config.yaml
d_model: 640
norm_eps: 1e-05
positions: "rope"
qk_norm: true
tie_embeddings: false
parallel_block: false
init_std_down: 0.0
lr_head: 0.00677
steps: 5105
MLP neurons of a small language model. Each row is named by its layer, matrix (down: output weights) and neuron, and shows model dimensions 160-351. Each number is 500 + 25 x the weight over its row's rms, rounded and kept within 0 to 999. Numbers have three digits each. A neuron's up and down rows have the sign that makes its largest values positive.
After each neuron's rows, "raises" lists the tokens whose logits its output raises most directly, leaving later layers aside.

L9.down1013:463505484506523446457553545529516521536509460501527490509491473504513544548522494472512464516455473507489450522514567498518488517461503518481467532481533460526537468494498528493530508508492463498494528516503476526513548524512455494493494483505505520490472465462540502474476495511488523484505558492494501529510521530463540472485476510489479529504500481531502466508471463508513543477498508514479538463451522507467463502490561507504479473476497512492522549511502488530486522486499486507498490441517525507535476518510473511489478497511506481545499491506492485500500481503497510466
raises: "hor", "erous", " obsc", "ll", "cea"

L9.down1577:494484526552516544502531482504489518455498474485493511474474454481502500488494547505521498489467495488541516518487545527494517484514479489478495491495515450458513500491497516505515461510506467474503503477497472493539472479499481479530535484496467513501492510498453465505517507484523493520527522517493521503534489481489495545507508452475545480476462475501508471512497475517486479489490471503528490503492555502486455491465490512491500484496489543538508461509474486481507500491491535498516519469503545488452480521497505501548478461467507514458512489461487456494473505502483544526
raises: " degree", " college", " degrees", " university", " graduating"

L7.down995:526561538468500514514487506464513488493509490483517494505450498478521429500475472493511529503496477541526494468479471540487514474528518511479532518486416478484477523459523520480517548542517442496507496468492481512512465479512501501439485483539540510490508499514441497488513558517510475525503488517470487484532482482495503547510528454453486517526522506495497495515510500530546493520491478487545483515514512522558538479479498453522464518495485520468552492520522525479480480510481504525499485513511525512472487546501507491486534495509474488494481553497523455536491467509497546564
raises: "ised", "book", "forming", "ized", "gl"

L7.down42:508459516520481491522510481480490534456488528468508495518455515524495529497484468586510526509488463503522492477475460484527471491458503519518464459506465467479472494493476456478511498529523455536555514506517465472481470523528501489490537510532512490485503431528513470527500496489461491460498501490496500530551546494476517491524515504514502479505517519492482510442506464511529491475483478508531518488497468520491477480521504516430547506496484529498466498487499508521524478520495460499487491504520479518461468450470487509527506477475537484492513477477480521479527522511513483491
raises: "i:", "to", "i-", "i", "an"

L9.down1038:511526509488553515536470495509487457491492475505495489497483454479477475508510487507530491492504457499487508483489492517545524493553464497529486520472482502515514490467479484491518521524525520515533490507499536522502515495566516526509468502498468489490496488468491482523489532505472521490505512511503477527494515490506493484495490514462496514452510474510481549498562467500503524488475540544513515513491506537464467493458496510468511497464492562543462460537481479522506474507518552528496531482528494491496511496546501504511469544523516532531514498503486514483538524510543470483
raises: " resistance", " Force", " forces", " Corps", " operations"

L7.down681:510526519524487506502492533510512507460475491491513516488505492530452490468488529535471502497511475465534482538532508496536496501503478457482516517533443535502512544491462457516521480492530496477548515496531507489485500515531489503493501478506488464500512511471498499464516462540441526535514491482520486530532514480511529539457500517473535522493480499536502527508514481495486540474507480495490518533520492495503497549520501473511512542512516494480493545527482469506523512504529517537494471538499553513513481462517527514470459527470539537489526477502495507509515480489533484457
raises: "ving", "ance,", "vel", "aking", "zi"

L7.down474:480482457470503491456485465480576562496528480509518515482482509554486527469483471535467463478458508576460519488495518460525471482492488511521509473520501522509494477487477481557484500521499503517502512522501496511521544482505482532494519557512506527504493456541482484497486531484508505445495461494534537555499527487497529476466462501467504552465489512514498480466490440469505509531488491514519526490491491517531489482530518468480488511501456524519501517516505443524502546537510535456533488460458499481465476485474548467512505506524516490514465529487547534514511535443493505492
raises: " Years:", "hes.", "he,", " well.", " does"

L9.down277:515509480470483521520492446447475511536466489495505511492489508520520481497556504490471469474462497505516472487495506501481497527455488492505475508538490467507468485480520505520504522524527479480532555475415511498489527500471507521500494516498525509495470511512507519515508481495505540512494524470579516488520540460515485512456519518491533466477493547493550558508491474517487426532510530510481492512517516511484492493457512509549528430524476469483474505504507509500530489525471486539504511513499511478493489473499500506508498537455477485521489510496486504522470497530460506474
raises: "ing.", "ing:", "ing,", "ed.", "ed,"

L9.down744:536489537516522487585471540525524523486475538468486459505469543467538518506498505538509525496489472522480556459511501458496490523478480515511489494473488501513503473526520498464577477487508482509474496487488523560511513485531536522505509512492471478521524452505495486515509499556517536503502508470514468485475525491464506491517488520476523460467508469498483516520508524508511507494528512493516491521524555532542493486512501535572532557505498550493495494513522462457486485510491488510502529507496480502522502465496528476501513505525496531483513493520506526510486526475524526507
raises: "6.", "2.", "9.", "4.", "6:"

L9.down405:522483484453484487498466464492451482499493482519540488492530476563515516526522502527514492520496488508494512491533518448487538539471499539540450458498471502484515526472506489553490483477505532503509484503508486474532521501519503513478460491484514456498520482500510472508501499531535531489471484485544485473495501468506459534468500490493501473483506497490497541506500483516501460501498565504531547527512470479516531539466517508487521498460458490528541477537519465504490483496475446519523480481514524516484542497472495466471468458472501485472535524488509514529480495500522519530
raises: "ep", "per", "app", "em,", "ess"

L9.down420:494499521451503495561513510503490489493453469465503511457429517484498493471484502496496484541516510500470481489528475470493507497479527504501490525495476543538484526470474519474482544454489447509519514472489536501492518506480525529507515459499509514503519512459506523474497434530492487513509452468509496440491503522535499489484460513547468472516503513479499503468480477491493540512494454492517533523495548511529511473541538456496457522523491512528499502544527537520542545481504475504532488519514521480493552460510461515516508507489532543505523495483477501478489506500486464451
raises: "'s", "’s", "o's", " themselves", "’"